{
  "n_layer": 25,
  "d_model": 384,
  "n_head": 6,
  "n_kv_head": 6,
  "head_dim": 64,
  "d_mlp": 1152,
  "vocab_size": 16384,
  "activation": "tanh_gelu",
  "norm": "rmsnorm",
  "norm_place": "pre",
  "norm_eps": 1e-06,
  "positions": "learned",
  "qk_norm": false,
  "attn_scale": 0.125,
  "bias": "all",
  "tie_embeddings": true,
  "parallel_block": false,
  "init": "uniform",
  "init_std_qkv": 0.0201,
  "init_std_o": 0.00284,
  "init_std_up": 0.0201,
  "init_std_down": 0.00284,
  "optimizer": "adamw",
  "lr": 0.000954,
  "beta1": 0.95,
  "beta2": 0.95,
  "weight_decay": 0.45,
  "lr_head": 0.00449,
  "grad_clip": 2.0,
  "warmup_steps": 237,
  "schedule": "wsd",
  "decay_fraction": 1.0,
  "decay_shape": "cos",
  "final_lr_fraction": 0.1,
  "batch_tokens": [65536, 131072, 262144],
  "seq_len": 1024,
  "doc_mask": true,
  "train_tokens": 845800000,
  "steps": 5705,
  "dataset": "wikipedia_en"
}
MLP neurons of a small language model. Each row is named by its layer, matrix (up: input weights; down: output weights) and neuron, and shows model dimensions 96-351. Each number is 500 + 25 x the weight over its row's rms, rounded and kept within 0 to 999. Numbers have three digits each.
After each neuron's rows, "fires before" lists the tokens most often just after its 100 highest values on Wikipedia text that the model never trained on; "fires on" lists the tokens most often at its 100 highest values on Wikipedia text that the model never trained on. A number after a token or word is its count.

L22.up923:517516504509507465486507497537517525485452552485493507547512558493493475492518480489507488522495506502485524494479491531481532495509452465517451519458471489523480472508485513498487468523481523467481491511496513485503459522510497552529470496464506530504519500509522546496511468540500518546522426494484483495470489548494546505543442521511536497481529490521519495479508502514544484527453491502500511491489472467449518513502506503494439463475513489490526503488516464484474521408501492522507497466550531457509506514499524520502475498522493494508497502512498505505518511493475467487527474469571510498505470464510517511499409556506515513531524470461529484454493484524539450518546471488509521504549485516538502507493484512503496523527508528505533502493518495512505514497533502
L22.down923:468480493477478476471500511448480478517493520475501502485546467507521485493538519510502507475499525472460471543524493470530499493506500522498520497460569490487490516479497472404491454503468496533427493467499498485489503536493545517533501546538472512509539517515484523505494535495510471490478499523540534498517504524533494524504531473499493478489506493546495507494544473475512489520533482512464519492500487507520464501497471434479475491561513537497483502498448508523493501517487534496534514450471474490475483474473501506506490478504496521458478469528530497525498450486523541505494491492462456480509472498515481476515507502529504488504483490547517492465488503496424532501534459513495470487495511475508465530506518528519466479468478536470517521502521471495491491505534527
fires before: "1" 93, "2" 5
fires on: " " 88, "–" 7, " (" 4

L21.up919:520509487505525534430508522502499444489533521510527474453476532483510484480477512474476527476498464502511502491493487490502535494506445543520495527470495561492529503502531514526500483476491472538503503487532470508508492481505499512511483506528484498455524490507529468536469441511476476519480466494514509491468480479478469539499480454506523541508482490516452478475490495478523475511516475481512524482450494484502487473492439498518474528466518468526526496508512536507520504458500455516436513501478517495501487490488463501515545516454504519514481460484480497489475523500533502480531533508474510510521495452506460508524472446497495546503527466491502535501423518479520485483518469503540486505520484509500495487486480511476499501510545524537471488507501481499495491505479507
L21.down919:487502511497507500517496496506533539529516477462503461492486491514476508471487506489467496502501508515514482495446520483484504489513496525457474547517538514517506514495492486494485535511569522499510541493493541479492532504462463501523493481539478497509523485515508491486499504477518531498526468482553494514503508498516516483485500538538524443489466519479490507508480574524499497528544541457465471503505556487543503446492531516528468489471523471509536485480539491500498474509510518483528498525512530528495455488509479517476500549513498514541470502486498536519517446501501499488473545506493511509513517522538475497433520507542486485518528491416503504515506500507506472484438494496507488547489494490507514505493507457509503513501473495469505483472510493498529517499550500
fires before: "9" 61, "8" 15, " century" 9
fires on: "1" 79, "th" 10, "7" 7

L17.up692:488482477490499462471501491527482485518487574489493535505481480506549511488490484530456524496506497494460470503483522501488496507513511486496462502454502495485500516525510572494512499480480520476475491517502555503481532471507500507416495521493531524462473517523491533517498497475443476537483481484514490519493491569488483507509463443487532480549471490491543514452490532492519519461541483484492477497483467494492537498466541486502469497463459485487514501464521546501488500502481517486503503501491458513491465481474535529510492503545497461505468502475460511463509454486508506481464487470515478499501480445504450456475504513509454515532514516495483499455486528507550465517507507465548515496534498465506485513472491529456511472511500477491506491528512518514480510514499511
L17.down692:469489500495502494486501503496516500460500513484495504500514491507445502493534494474525486553467516456496502512517493548512496453538499514522491493484505507539512472518468488471458500490533485521467506499449462506512484476511517442481509438492475490489484540502488516527485512496503505499484492532529523500497504501536518544494504482470488507475509492551500498463507490535499469499498506486504507457495506515489502518516485521524456490551589522481527485531497475519543520508550459544540524531518500552473490520511440493479522517502494502542512518455495481496485495491502500513530499456503487516495518507469486526480544497539498461470532512422496485499561479509512506528501457514519524509445478544535498497510498469508496532509522457488516496495495474471523546495474490
fires before: "8" 17, "7" 14, "9" 10, "6" 7, "3" 6, "2" 5
fires on: "9" 48, "8" 17

L17.up647:488525463492486477537554505559494477469497505487484527485505473518510466500496515492464514528534481499489486475506483517476504554544501491537481520513495503521488493480480508501497515511480509486523512531502508518481515508485489506541503480513464513498477532485504461517490448500511485513504470517498470485494497484515519455556481441501529499529519432502481518504484476494498505519495511488504516477500474469491478526480479551482497472432494490514523504510510558501484505511516440474504557496485511541464474500501462500485517536503511489477488481519508536481523521433547507453492480502506517488479504490498519487523513442493498496505474491504476509481453460495512499482509522513543455478472460475503519500470489523509477463492497510451487468512440510503546502505468455
L17.down647:509461514504534480546465502501495487522476505528516516476498468491503524498503504533484494548520464489535536504483498487510518491518494480531509566469514518521514454494492491523484474498466482496533503505494502530523495515501525484477492446500461531503528524485516502495466511531473541524481502502450457475502523521467504480514479488496510463503506519494519523477463490517496511495466495493527498471475511517484473502504481513501488492489511545514513503514504481488490503539477459503537576485555488478482467485532476472512531499498526462498458468516512472506503469463485507544507489464475499540537528498479526534523557472512554527497535483552500463478498516517524506474466511524524501497459533508510474456515493535529508500512491492510509506510476490459469501498487526
fires before: "9" 40, "8" 15, "6" 9, "0" 9
fires on: "9" 41, "1" 20, "2" 18, "8" 14

L19.up1079:530484523508476465460531500480530524506477471509512495491498519487513489495497500494462521486495487476500470505475496493483499501521490491547477510485481500493505518508486512552492434473499482488495478461524521553529492473530485522559496496485471511506481488464496527491481473520420525494555437520490496544448467513454476531504516453533528501532511534462466481483506492495517505494484501481511519444489471543488522492513461509532511531470471486505538518481502491493516504481496505488486511520503479468525485529489488505493490473495486487577446539464492482476474496498486490493468451500514497458507525487505477473506483517511502504501511517492494498507491506477543471499473503496531492456476487515507526504477462499510519498567507497472510455502455504508497512468533507
L19.down1079:480490489502472498509550502537484470500479513511501506486476495477479544442495469474474492520484488491496471460446482483512520500538485483507503493522499477480484477493496487493486487499501495475490494484485466524499496492483500505522480500520466481511511568505530489541481517474489475523469505541477496500489480519493528502506483517471516439519478455561510475502522523461471484495524496477496502534524476510569535494511470520529509515416510513534494467484506519490500547451533470484499513491484494506502498481515514547494493486464497480522481545503483506492493475458538485480482503521442477506505507500490518495506481514526526545492523474472514499480463518526474449482504494481479468476502494513525503531514518490509528522528545486542514530499507511507559530555477508
fires before: "9" 91, "8" 4
fires on: "1" 77, "9" 22

L20.up916:493517437515537508491543504482509469512470465514514509478518468518512506538549481515483514499521511491519500503442501491453491532493480512507483504474494490509503479496522492499448477512503472509507505487520531492538505460559512507504497500509478512538517505504495500471454508441490508476511492527521493504536522527478529468482478508489569454503524495458503514432450504485463501526493467526453468486494525483494516488533503456495465497517514505465479498508459477496470470470494481507451482498488515549489528501523509504493509503523486492500502512460494561449552467471491504447460512510484502503568488511522500492499515479510467504502525478495495492474502528537498451508501495532507533486502520495511508464470532488521456506541475560578507485474509481516510505480510487
L20.down916:447506510469490452478492460465477496491497493484515475506499485527481546485494481453496480484482515458506526483524488542497543522496514499485529522522467508507503504479503500481538532485530466440509501502491532525563504514506538502528469527510463499530520479494529484489550523498527517511532508449528513507493532483520538507488492530504532459509492523534500482532480479512483527491442497513487531503510450502486475481512493545526510509549491521489526509492497512480505467487532496489533469484524503495497504520554482503483523525497461509490468475536513467528473506478459505486497531504488527529507510497504473474489489465534514487546458503502514522493497491522497511523471496503462488536558445515490514510519414498450492498505543502447461490473485478457469480557464542
fires before: "1" 60, " " 11, "5" 5
fires on: " " 52, "1" 9, " (" 7, "2" 5, " |" 4

L20.up531:487504474552509487518548497501470493507508516482542492524451487501536437491491539531498535528488524480462465468507511499505522507489503512519524521481445493479484489510493490551486480543535504507543484481533519501499498488516481501500443503498501527463496532500474458491517484510466500512468507481465489502498496514495533485495439516489493525519485498504449468467547503493515504500508531545489509495470490499505558517483488508492523507509525443501500531518488512503502468473515457464480512448492490494464545513511491520510460559536526521533486499490461554500493498447500483480460492494520483484467478419543473504498492520502498481526508500518509534479482460470514454514495521505503497517475526475484497522504511496504507485492481505464483503460501492495496475550503443
L20.down531:512530537547477538491509483473502484525527511476459519501498529485476490515474456516509490548517476525440505545497512498526478494480486489551487545519546540496490456477485467468521511484491496509459460516483466502551480483493517473503499511466498480513518490486527530478445516559471505537465537501498515497532446517479513519509482524520482482544524492481528496506488503513522480456473527476512463509520519505521486521508542530545489500527476538490589491497490504507508539499489547491522514497526501504510523535483550473495479471446520513453518489492520499555495477497470492517511515480503503480500513556474510496495459475499485480494551489489511498571497481547522512515503487503524547512474522467515553485499478502503528481498485510516489515505519488503467499421496508
fires before: "1" 62, " the" 11, "8" 6
fires on: "0" 55, " in" 15, " " 7, "9" 6, " on" 4

L22.up575:455548520507464537513491472516510522494518492488501532534489529515506480526520494490491499466510523462541472501475510529494514575489478499485555508472475521487511474468525538486489499487487485516507505503516485467512523569475524484511467505475476504484500501509518488545533500560536502521480519498502486501490474500472518462566519511472480477532419496473525486566516513503531527475520520495484516509463498512455502455505451521458546520491537511508504525495541512502514494490547499474517504511480539514519514529508493483509471544512521481517500473501542494461528530500464514494472485499546525519510511501497548521493504468482511505484494492503503529503503510466502549492485539495530528536500505486494506492459525511537535509488494484472477479536520517532498521518500492
L22.down575:486505510471477464506511442443504505470462529465482515506483539549461525484466516479481517551501533506472513498456503502500479533488515526504511499472537444540527489510487478531507500499493475496483496490513513515483491513491505486527469517463503472479508517494493494531494532469522489509513485513502519468529473468509515545467488501539472506501508497526467463446479468536488517431533529445518454489450537531512488483508546504562465459492531497498528496503467499481498524511488508504480486495517483514504519534491509522489492461489485469478539512463439493516472481480516511531506481472479477515478493522480487536509512533483534439477522533497490507496529497452506512481499452490534490462509483492545494489534465512496499517458495488475482497463530505471456515490508509
fires before: "." 34, " |" 12, "\n" 8, " |\n" 5, " Fig" 4
fires on: "0" 19, "6" 18, "9" 9, "5" 9, "8" 8, "-" 5

L21.up222:500498452499523480483540523506463512470457483528505517454498540491502499468504494503447482488460511471516468541449543488514516497486490478516478491476508542497456501487497485509516465480430520479517476498509518518510465492506513482502479529497505536457466525496467531507521445495452510502532480564536505484508491512492501495498487476536522509524445509504450515484501466515512517469542522476519494543485506502539529529519517521543509488479475473450531500510519479455507490473471489459478572547511509553490483516480524497519510523529457494543455513504496523491533494456503486467492478461467519478532508469515471497532455428514453503497552479512519520524452491500509479480514510489509475489536470513507517477484459498496460502530494546500488502507504494491529487486506464
L21.down222:501500451500506494495507508486478493522495499523484511511477530531528500481497515497473506505495502484520459515490499512467534515517454490537480583496479493478506493517471507484538476496498513505512497520605521504524527483524482519524464517472515562485491474510495493525463476480477494538517466516519492516489489506508452501488480480553522523534467480501478516472529469496517540482523502495517504468483512500493491512489483512519501480501510461487515520491481516450492481472480475499478529551533482525489523494494511551514496528582474451509504526494464534452574503490509509475452468470488537474521504476553479499522491469522470482532550484491510523477470512483552479510512495487528472524538488527510544525521478511504429478515496515491470468495516511519500482478520445
fires before: " the" 21, "1" 19, "9" 19, "8" 15, " " 5
fires on: "1" 35, " at" 21, " " 19, " During" 4, " At" 4, " from" 4

L20.up238:498468536523512486521560496500536507512508490485511487464486485511531495485490511492419515492476458471504523468496460498493528499474517509524466497495510503464516492509478490465494519532545482521525456479502464502521493513513499537494478502479504473489537466526468505495454478451461495451483505541480478475496480516502475450502447479522468494513472485528524524487496478488509516475500504554525434489510522526523525492451524501506491499510533501488479521494493525456517526483480485522530518496509481494503540508507463560520472519490509497515481485507461507490529527467502504459470504507462528498489514477505466432494502500532489495468535535505505513521504500505551480502490541537513512530505467528484552521456503516497503464495493487468495458487477507510489476491506439
L20.down238:463513507480510493511525513514491521483500504479484480533494500539439479472504510479499486461484537496487490487503503532511506525525510481479490494507514526498509484506551499564546470537529491475504500485503448494525484507504512524513554486485494474441524494541486509523495463524488469499527508529522553513455483518505478491494493553493498486486559542538496518531466498493496511508525470467528475510487508517518525521507460488489530502498543489521465487513536447480492457476532520529505488456484531516485525459516519518510488571500470531517477531523438504484534485502502489463481496483504498492494456480486513567523479468527469497500502506498487501473520464469454486501477460509472502498514513450520482489490513504474506505529491491485509463499509491538520529545528471
fires before: "1" 28, "0" 13, "6" 9, "2" 8, "4" 6, "9" 5
fires on: " " 50, "–" 11, "1" 8, "2" 7

L21.up166:513502487526532475482510494528536475507502493494510532472467512503521472501541512489464499506520478467503485501511505510492534503502491534545460531449471505490489518534511519501507536466476566472549480495505572494528534481533498560518459485517483542495500502468490507504482457458525478522492483502444516508502475478505466477504453476499511513503499504508452478406498492483516495496504524501487543468412538496496518482499444515499480497482475459527532493509501465496508470500461475484495515500505463539504532505496505505486528485511517451506527520478477514468463509513487561493526501493473511474490479445496462495510458471502513531503513504540508510493454528499512513508480465507512473469517491501505492463507495483523487499486494543510485496525514505496490468471528496
L21.down166:491493487464496478476511502470502487536472507493459475515482515481517511503495500503496517527518529509482488512473496478484526502511512524507519620478492520534496504495486504524445442474463447495500496491496522536510474484453515503562514503498479510484541491483488491515490486505494525515509453499516525498488521491539485476468495497521474474485508496473492479520484492484513498521557513489513536499499497498510514448486484527515480552488492469498478485541496455520546480480494512474461453494514486511485495475480519519505488484531507499515491518469534533509494497481486469501493535504495487475491516491506461471493490550527466503536548458513498510441527508509495472496359483482508511512494454451492510476508537472504521481515499496497504502524537544483524488505469495
fires before: "9" 80, "1" 12, "8" 5
fires on: "1" 86, " " 14

L22.up512:538496479497467472485477473506515493509472542467538495527510544510517534450532478490481553458496480512498509496525436510493461507507477473544482544469512492525492510495484474537520466485498490479529527514522498530515461485531504541513483482495501547510507443486498512502487480499494505555527515499476491502491505524494512512476507483541513516474497502527478527448516526496540486518516511489533489507486489507475534474494483545526483469492500494463539467555557471495492491549506528547502509495506455531448530546508462524513495491540495460500469469497494527498523508515498479484506521430503478480517504470529448519485483529515497507475528526509510531453465525539523519494470471458524465502518510542493466512551469504498512500554500498529481475516517511506495506526498509
L22.down512:475535464468479516528491497510480455501548448491530445486491486525511495458514517464497474506508556491524496480503486553526483501465508504564492548496504474542500545486479469507478473488473491525497498507490507479529512507482497498510497485499506500540485508496513497525511530486465508496446488471507527484515499514541519473523513489497494547523467461517522505505500512505440453465523500463457486496489520492528483483499524490521500476495490536494499511512521523510555514468525514478530466480504542500520537487513541538505469506489498489489529495509478515503485473476491463503537513479527491496480528542508449522473506504473518464458471515496528497494518504501502500492417515487519512528498490502480532476501523541554555504450429460473470469509508466483495539510486461
fires before: "8" 32, "9" 14, "ust" 5, "7" 5, "ric" 4, "ve" 4
fires on: "1" 50, "è" 7, "aug" 4, "erg" 4

L21.up814:521492455536468496498566535510542479465461482534475517505520491503496468470541461515512521478502491468537466510514543562500505517476512523529517507515518514543493578533556487523521487510515508547518505506538496507486540543499489504464419506502526501481518509518478486516518499531495505515498513518506480487477489475477468469515470456474493508495499510504497497497474499499473542508530473520495468465529504499500522464479465466477439473469485492431475485519494504478511516492492509502497533537531479541484504523478541462497477530501496466508508496546484508460529452471500547495455503553498560476491484519522537512523451493486492478521488502485546529514532499490481516508517495504505502507470461526520520504502464520496497442487481498524470525469517481492478452502523507
L21.down814:468526505443501494524506481493546498528470509502508475499479514601496497488512539496510494487518522480495491467482507516415507496524513490508548533531511474467527535502471536491460468488495482484480488490490487487507485493456502475524499502495463478525508503472464494550494496528544484503478456483521493509519518549497498472494472520498475467465507508480503489541532537544543532484517519488502539561526480483501537497479503493474499512508481503562488487464525543498501503528507530476494492519501503483494491482548458506533484498515494482493492494482487480495497497494410526497487477500520485491501500524492476514493494517501543490499442515507494515538504519461469512489476530485492447491514513507502484459447491482476482483459466464517498497505485517511468510507469506
fires before: "," 24, " |" 10, "-" 9, "–" 9, ")" 5, "th" 4
fires on: "2" 24, "4" 13, "5" 13, "3" 12, "1" 9, " the" 5

L21.up102:512470460519516456507514503516485468486515536514484514501445539502484516510501527509471494476465486511468475468525510485489530533500488567572518508496510491523529508465497502478526496515482525538473517487495514488506492494491477452487514526535483506484498488451531502562528481512479494514498469523523510492457494544488438478467500492501503512502478466520467545455502519531504464465564466525528450510436512543540544478500493464521503552494528478494483512487487470509485521488503505484471553524534500538540492510485477529548491505511471453535504513496510452503520497532507488488449476508520496488493444467487480505516531514475490463452547505476499499477515498463511489474487516479507524479521473536554490497466508535534475456549482514477492473508522516525506502514465502
L21.down102:526500509544448528493508457501498532530490510464505507515512523523499509489479501491454504500517482513461548540483498494541541491526493528531499484502544485506509479531520548489471521482484487495503530463521503505488523490522510489504496492486492503501505498537491451436467498516566486509488521554487523511473470499494537529506482476469438515517473513497521428521517513497514501503490524475478532451517503506455423484526468546506507555485534507504485517521522509510530545494561491517473488503516521502497532484448509482485463485507537512565467533470530524493509468472481482481483493490545533515521473504510520496501484470490482521524509475507492506466519510476563521529508528511498483501471545474508503498464488504496477529500542507514521526508484526490490481513493490
fires before: "9" 25, "7" 14, "0" 10, "6" 10, "8" 8, " a" 4
fires on: "9" 52, "0" 13, "8" 6, " has" 4

L22.up925:495508485524483548477514506474528483516479466496545507491502489524521516483521504532470467516501483495488492497514492469470503516501428472490496531489496461496507499546476481509520494464477496500533522509494484540497488497532476493542489541479508509519503505495512479525502518546527435494536458521498513501463506494526520466458527497533491510476478479508494515487497496543555539537484554504468527487471540469473502497502479483478464491474484465482557489522515464496477481449528470500515499508537455536513500491485479516508503523550509473503433505484497545510502509513492499470495522523502525455466463484487504544479509498498541490525488486501492525509501544547494473502481524500533496547531522497502459486463470477517519497527499522520537515482512520525487487508524506
L22.down925:503452474509510533484492492531523502485448510494491477512491503507536483505453501512506489513523508491506555534458480498543484552486518494513475644518491517511504484490461497498470479480511513528507495479476531493523510486493503472487488507527532517529560500514528543526484503488501492478495518480495504490482500490549478470509512533497531459492557514531519481518482475468518459483472487478509527497497545488526505488494537496521495483503547509538464518507495477549499493493525519482545511488477509491519542521478516493517512502533493536493508502494473467523534520502510477482493486484511467516484498524482443488516505509487439455485485486440529478467503511493513505526510530518511517476508460483486494482506521504484468537499526516484438460501496478536497508478479498
fires before: "-" 26, "born" 23, "1" 15, "===" 4
fires on: " (" 44, "\n" 25, "1" 4

L17.up2:484511469504524509448529511497500514465519534490526529491498515506490455492535508516431527465469499513472481481520503488464486497513479525530515508464481484510490508502512511544463486481489499496469472524516503508469522526541456476529481525514507484460496478502489515517491438540472469528498474505515530522469441499490497503489484440514550551510466481518438495445517481500545510528528518526529538461462473501529508517457501518537487521475463436507460538529539494478496503452515498483494545512493479515497450520444484519515517518496488444523504520512469506474474490488487481524510507521532502465488496457517476497526492483537477522505520501515515506505428466510522483487498498502532477503529476494508469493526486474476473517517493540488517490429542529519500496491496466
L17.down2:474519466481516502487514465526489480518490523470509492504466475513485485506547518484495506481496486491506505481474542495499471505543459484502514474464479497506503482476475505492436504509506497504459493502506455486488490475497493532500497486497494476449493482518473530522550519520518467517412497500474557553519479481520506535481509450539539476528492503498478488489501554518500497502500517465476535462496507507429480526509439533520517498528517526468482503475498505515476491507523499511501508524482513554502534522518515548454517480567547516529507517451538512526531501459475510477484558448529483497477515538504485517479481521522504544519498490513545466479505490547507488474517511547481514515485540496520522489510523519476493490491508493547523474498537521476493495532488492
fires before: "9" 31, "8" 25, "1" 9, "7" 8, "2" 6, "0" 5
fires on: "1" 43, "9" 26, " " 13, "2" 8, "8" 7

L22.up1043:465539488538523501511540512521525506462516481480495476549515486536543484514526470495529519485531530497517505543508466519502495552532508493537515509518480510524535480480540524493533505508492516502499519521517466485552506502483482517452502503486562519526455518527483514464537497498473481518506501501511489503488504498474506413522466502483504470533494499573529502465518503476513499503508502486533495500441482488536536494505491508536544474508524522504487496559537485485519498492444542505527510517513498533497538489481485467476505481518469486474522514564514513493559503498497477485462511502491549490529491510518497529541477466467525462479505483496469522508503499503555485504491478502524485529519486530518489466470470489471491458488532543490481503503523487554508523486512454
L22.down1043:466495464486517503502540459469497512526461475475472507496479499547518494502479507487525505502444544548490496514451523483508504479538525455484550559495472500540517486500493486499426518478511481482525515475492509504516513489464509500509480499507512500510516509506475520494502517518560529491530481489474505496515536487502474543495506501503432483517473497421481497483478473514523519456457493482521530532535467505468529499496496491483487533537538493519533481509499478527515523490472523475483515472504507480493518502495491534496500488513493525539521500490505485491476448475528500485489499473478461483456516539508492548483517527506549487488519469461485520494496499508523439488520514480508497505490457481482499497510523481493512561478494455494502501515509504471513537489429468
fires before: " in" 19, "." 13, "×" 8, " o" 6, " cm" 5
fires on: "0" 17, "2" 17, "4" 14, "5" 13, "6" 10, "8" 8

L20.up927:498477511526494470492523526518492569477472461468516486546532505516489497523538495545479526488538513442504516508493526502502504520502506481488514529520518462500471497478483515495554519499521536507515515528545481511518529483463519539490481475518553528528468530492493538486506499489489476498527534557507508469478486506469443534513501525530464494537474475493530542503480519528489498531529483510484453508486529529482532499494498492461479500510533503459469479506503518453551510520474536475469492475504524498535556540517545525508479496512510460526493527512479510484514489510461507475467523474515547532500504545532536480508512482507528483517467488555480524507531482488540507508495494530528487499454501501518526536498500492522460475494486493477463494511480429492492521483534512
L20.down927:499496477505505521473524505502493466527494529472483505538454472465505514441483525463457483472480509531478475507469471494506473478516458497467521520467482534482515460533494489509461460513510478565438497516482462505493535520471517507519479503521487504532506452503497486493516467544503491477511467482450513481527512489491485515500507540504538472466501541493513465549461541510499500495483476508498466523566500460504539445496474497520486495492507498511529462501487480503480481484517523516504509520489480486447510466529490521509487486519474539507505519484507500513532483439514436481477478481478525540472478513490512496520480565473502533497490527484499501497488499496468482543482477477495515470536486477506493464465512477520528482547495474516493510485494534497494540499461482
fires before: "." 46, " in" 7, "9" 6, "4" 5, ":" 5, "2" 4
fires on: "2" 39, "4" 21, "3" 13, "6" 12, "0" 6, "1" 6

L19.up921:550499493576504474509500485516528493524485505504511495528499500486530528506512477487471533488514467503523530468507518519523502471464437477467478528440495448502512447492493492523493466490453482518495480538519465539530454471505474497513472498477478494520482486501491520513480513531491497498493482512505472496468512541496450517478551473538513528499513509511504486504513538546498502500454504486546519494496475485494465546517497517541493530508484516499534504498486486518449504498525482517475499539493511458491515480535504541504523487506519462493494510506466474532528495515484460528496515475477502464509510534501427462530449500534493551547505488513485511480477532543514479512510484514526451499547534486535485472519484505469525520490492493536469482509499470488489491447469510
L19.down921:467482458505518500515518507450466510493487519503496517509485461494471469489527528512516464510501511496501508558472501466504518462565567511504506532548529513497477530484470465502471527500543473478509560452486566482480506509510539487498502500571547521500514498544505499500490506466542528523524498489520520537469475469505534488509455502507487484510523448478489511508500468482525485522509491502470486501493507479506515467528475494498506477496505465475489473541475528520511479490419500496519483489549534519522486493490523506520450505535459517506527461477497510493484503469484524466465479473499468533489512482485543519496526501463495461504473507493554517488509465449503517509516563500510480542448498516494500505499529482503465490533506483476501471500493453509489513519499477
fires before: "9" 73, "8" 13
fires on: "1" 91

L22.up180:509467511528518508513521468488501471503443525494486499471523524491493475474499466459482495479509534472484494489493507549498517476491449504498489511495509462499524523534516548523483437517489511503514447516482502513524464522498506501485482456494484556457525497495503547524505465470487471554495460479497497481507458517509512482483470499522525454532498553454526534469512500528544540502510448566534513513478476480496484501532454520505463515485478462492496542543500507534488503459472472481506498481462509536465509504485496514506478513484541507537472498481520503526497449482527498525457502468513481502499470514501450482468421521495500486505528511496513479483490507539485471479468516479509509542506498488524474533476491500481529497579493507508516505460499491514495507498506523
L22.down180:512554472450515473492566532508492496516459501461497497498501493531494492489483492500494533509487502466469539528529477510478486542508516478500493582504511483481483480456461472518526469540538444500522475465481527481478446500519528491529487533482492476515574506510508505523510496544493530514496530506437504462478527480533495508530525565495514478484502459511514520509484489495511447465475518497480505474495481514507476490506552470528493469518512499513516458499470491518495507503525552478488471427511533494532565506455480533483513495508469485472488529537506542516518507500463514460512496512470472473470500521520486463497519522525456477423480504500514501500491509499444498511587523529498465507494512477512486473498477513490489552481484503524446510517524519442486500541503476
fires before: "1" 69, "8" 4
fires on: " " 36, "–" 35, "1" 9, " W" 4, "-H" 4

L22.up1097:479472488510480523487541503495482490449500486492492523510446489497503500533484485491514514463489479490495460493496473490461511477489486528484474463494472476524470543466505492522504545522535482510506543485580468447496507511508493507517469475522511484530446516456495517468492486480478508494485463480494460467485485446454469490524497487467508502481509476464556513496481517513496516481491511523502484510476497480474481506476461489444561563531501523473507513474551539508556461494507504522495494500532524511515516532500481476470506521478484446487517540484517502478519510494421517494479499479534522522485478513511528496493478443488517494487554528544481533520494497498512492520474516523508517499474501518500514532471498491510502487503531504500497498485435485544501498454487432
L22.down1097:425485509492499470473579496512471494533474530491480475502506517520523500481481513516534468544527560486479533495464454489532515511509487485524551368467482512527506506530477502482441510522486462514476477472504495512517515521496499463516553494501494483465492496525507505548497493523531535509490490513541533503502498500514544506491503541523491459505511494485466492479474478469455515485518514472522513492491485478491511506515502529521493458504531483536459470512485481496453524500482490509526504498468491465478519469488476547517474498498484534494498496462487489525479496477509473487528527526493504499503500524477491530512498550508472472516488477407516504489508494474510477497486487495495495561486463494522491471532524521483496541489507489496476485467580523511497482508485510
fires before: " |" 58, ";" 19, "." 6
fires on: "0" 68, "1" 7, "2" 5

L20.up895:477526520512488497527547561549509496489507493459476544495452467517478458474480501447511473520513515487489504495486484517453526519494493466473502498478459486503527524487512483485514513523471487492525520508492501520501536519516485522498501513488484487508502489517503523508467469514519482517481469507483505459508497491508483555505462548521486472480523482514514539531539448495500490481502489526486498485490525507481483539527510505494510513452479483550515458432497527481519465499520470499477509491443503490488507498480501507468486463505493502539529515510479545524516404495472496497495461473483530493524465474516541524516489510500504505518479518524472554453490466484499481506516488467536492500521465461501501570485518491519490503531530499492514506491491476502518490486522488
L20.down895:510476486488485489516495460522494509484507494490486506499448493508514527525516466530494525468521474496528536512471490481498494504488481475524514563521502516515522491544476452503447509489506492527540531481480520509514487490456541458517479495479500515495490556498522492504492497502456511523478491436499517480468507511481510513512515446481560511504513503509516516489518449503501542521502493461482539531476500470497456504487493513501529502537515512511506513554541536481488528540517487499576480482512489488465506470519473428491505536531500450502524493495485491526464520503477492506522536539503496485501548472510534487498482533521479537524522481506480472502502485486566499433500520469485498528494483573538525491536509515525476542484477465565501485523503499512449504449476521
fires before: "," 39, " |" 6, "." 5, ":" 5, ";" 4, " |\n" 4
fires on: "9" 25, "6" 22, "1" 20, "7" 9, "8" 6, " A" 5

L20.up851:524479477542477501503481494515506486534518428507487464495502517505466545465486490514523516485509506483517501481508479483479526518512455504480499484444492546488487475494496468544505473501490494509519479517525488496482456496490484466502485504498531495520508520501502488489484497492472490524540524486468447508533480561495516515477518497522507496499524504475535517543554514510513553519527494478532521508494494501506508520525485473511472474498560478474518524492467500485507535479500502502477475507531476510499531502466481546515454502506485451504468524527503560479523492538513429512483473477499549529475542525519469479522478568488525496492548495447515482476503471534530478521483453505572514511504488527544530514539526516443482513519514522539465505500507519472526486513497510
L20.down851:516497534501485522461514506483488519469483513483484505542497519473505470516533517495521492488527487492474501500464525500484500514500512520505499622521493500528539515493520525531488489471508473514485520485501495512493502472477544514519498490490510478514485510538522503496535446551532539491497487492515541510499532507494475470488495504497514499533480439519401470487505490491491532457521523531489473481485506503514515494477503484511529506552423486502519516470511491533511509511514509476503491515489520501533470528491525443528478468527505519489492480490508455525450492463502509475469514496477470501505490444461513499530533478586496544532491438525531521492487500485526503475479530526478469518504453513457510492451497487519482471517491465482498473481504492526500518470498476
fires before: "8" 22, "6" 12, "9" 10, "7" 10, "4" 4, " of" 4
fires on: " " 30, "9" 21, "1" 4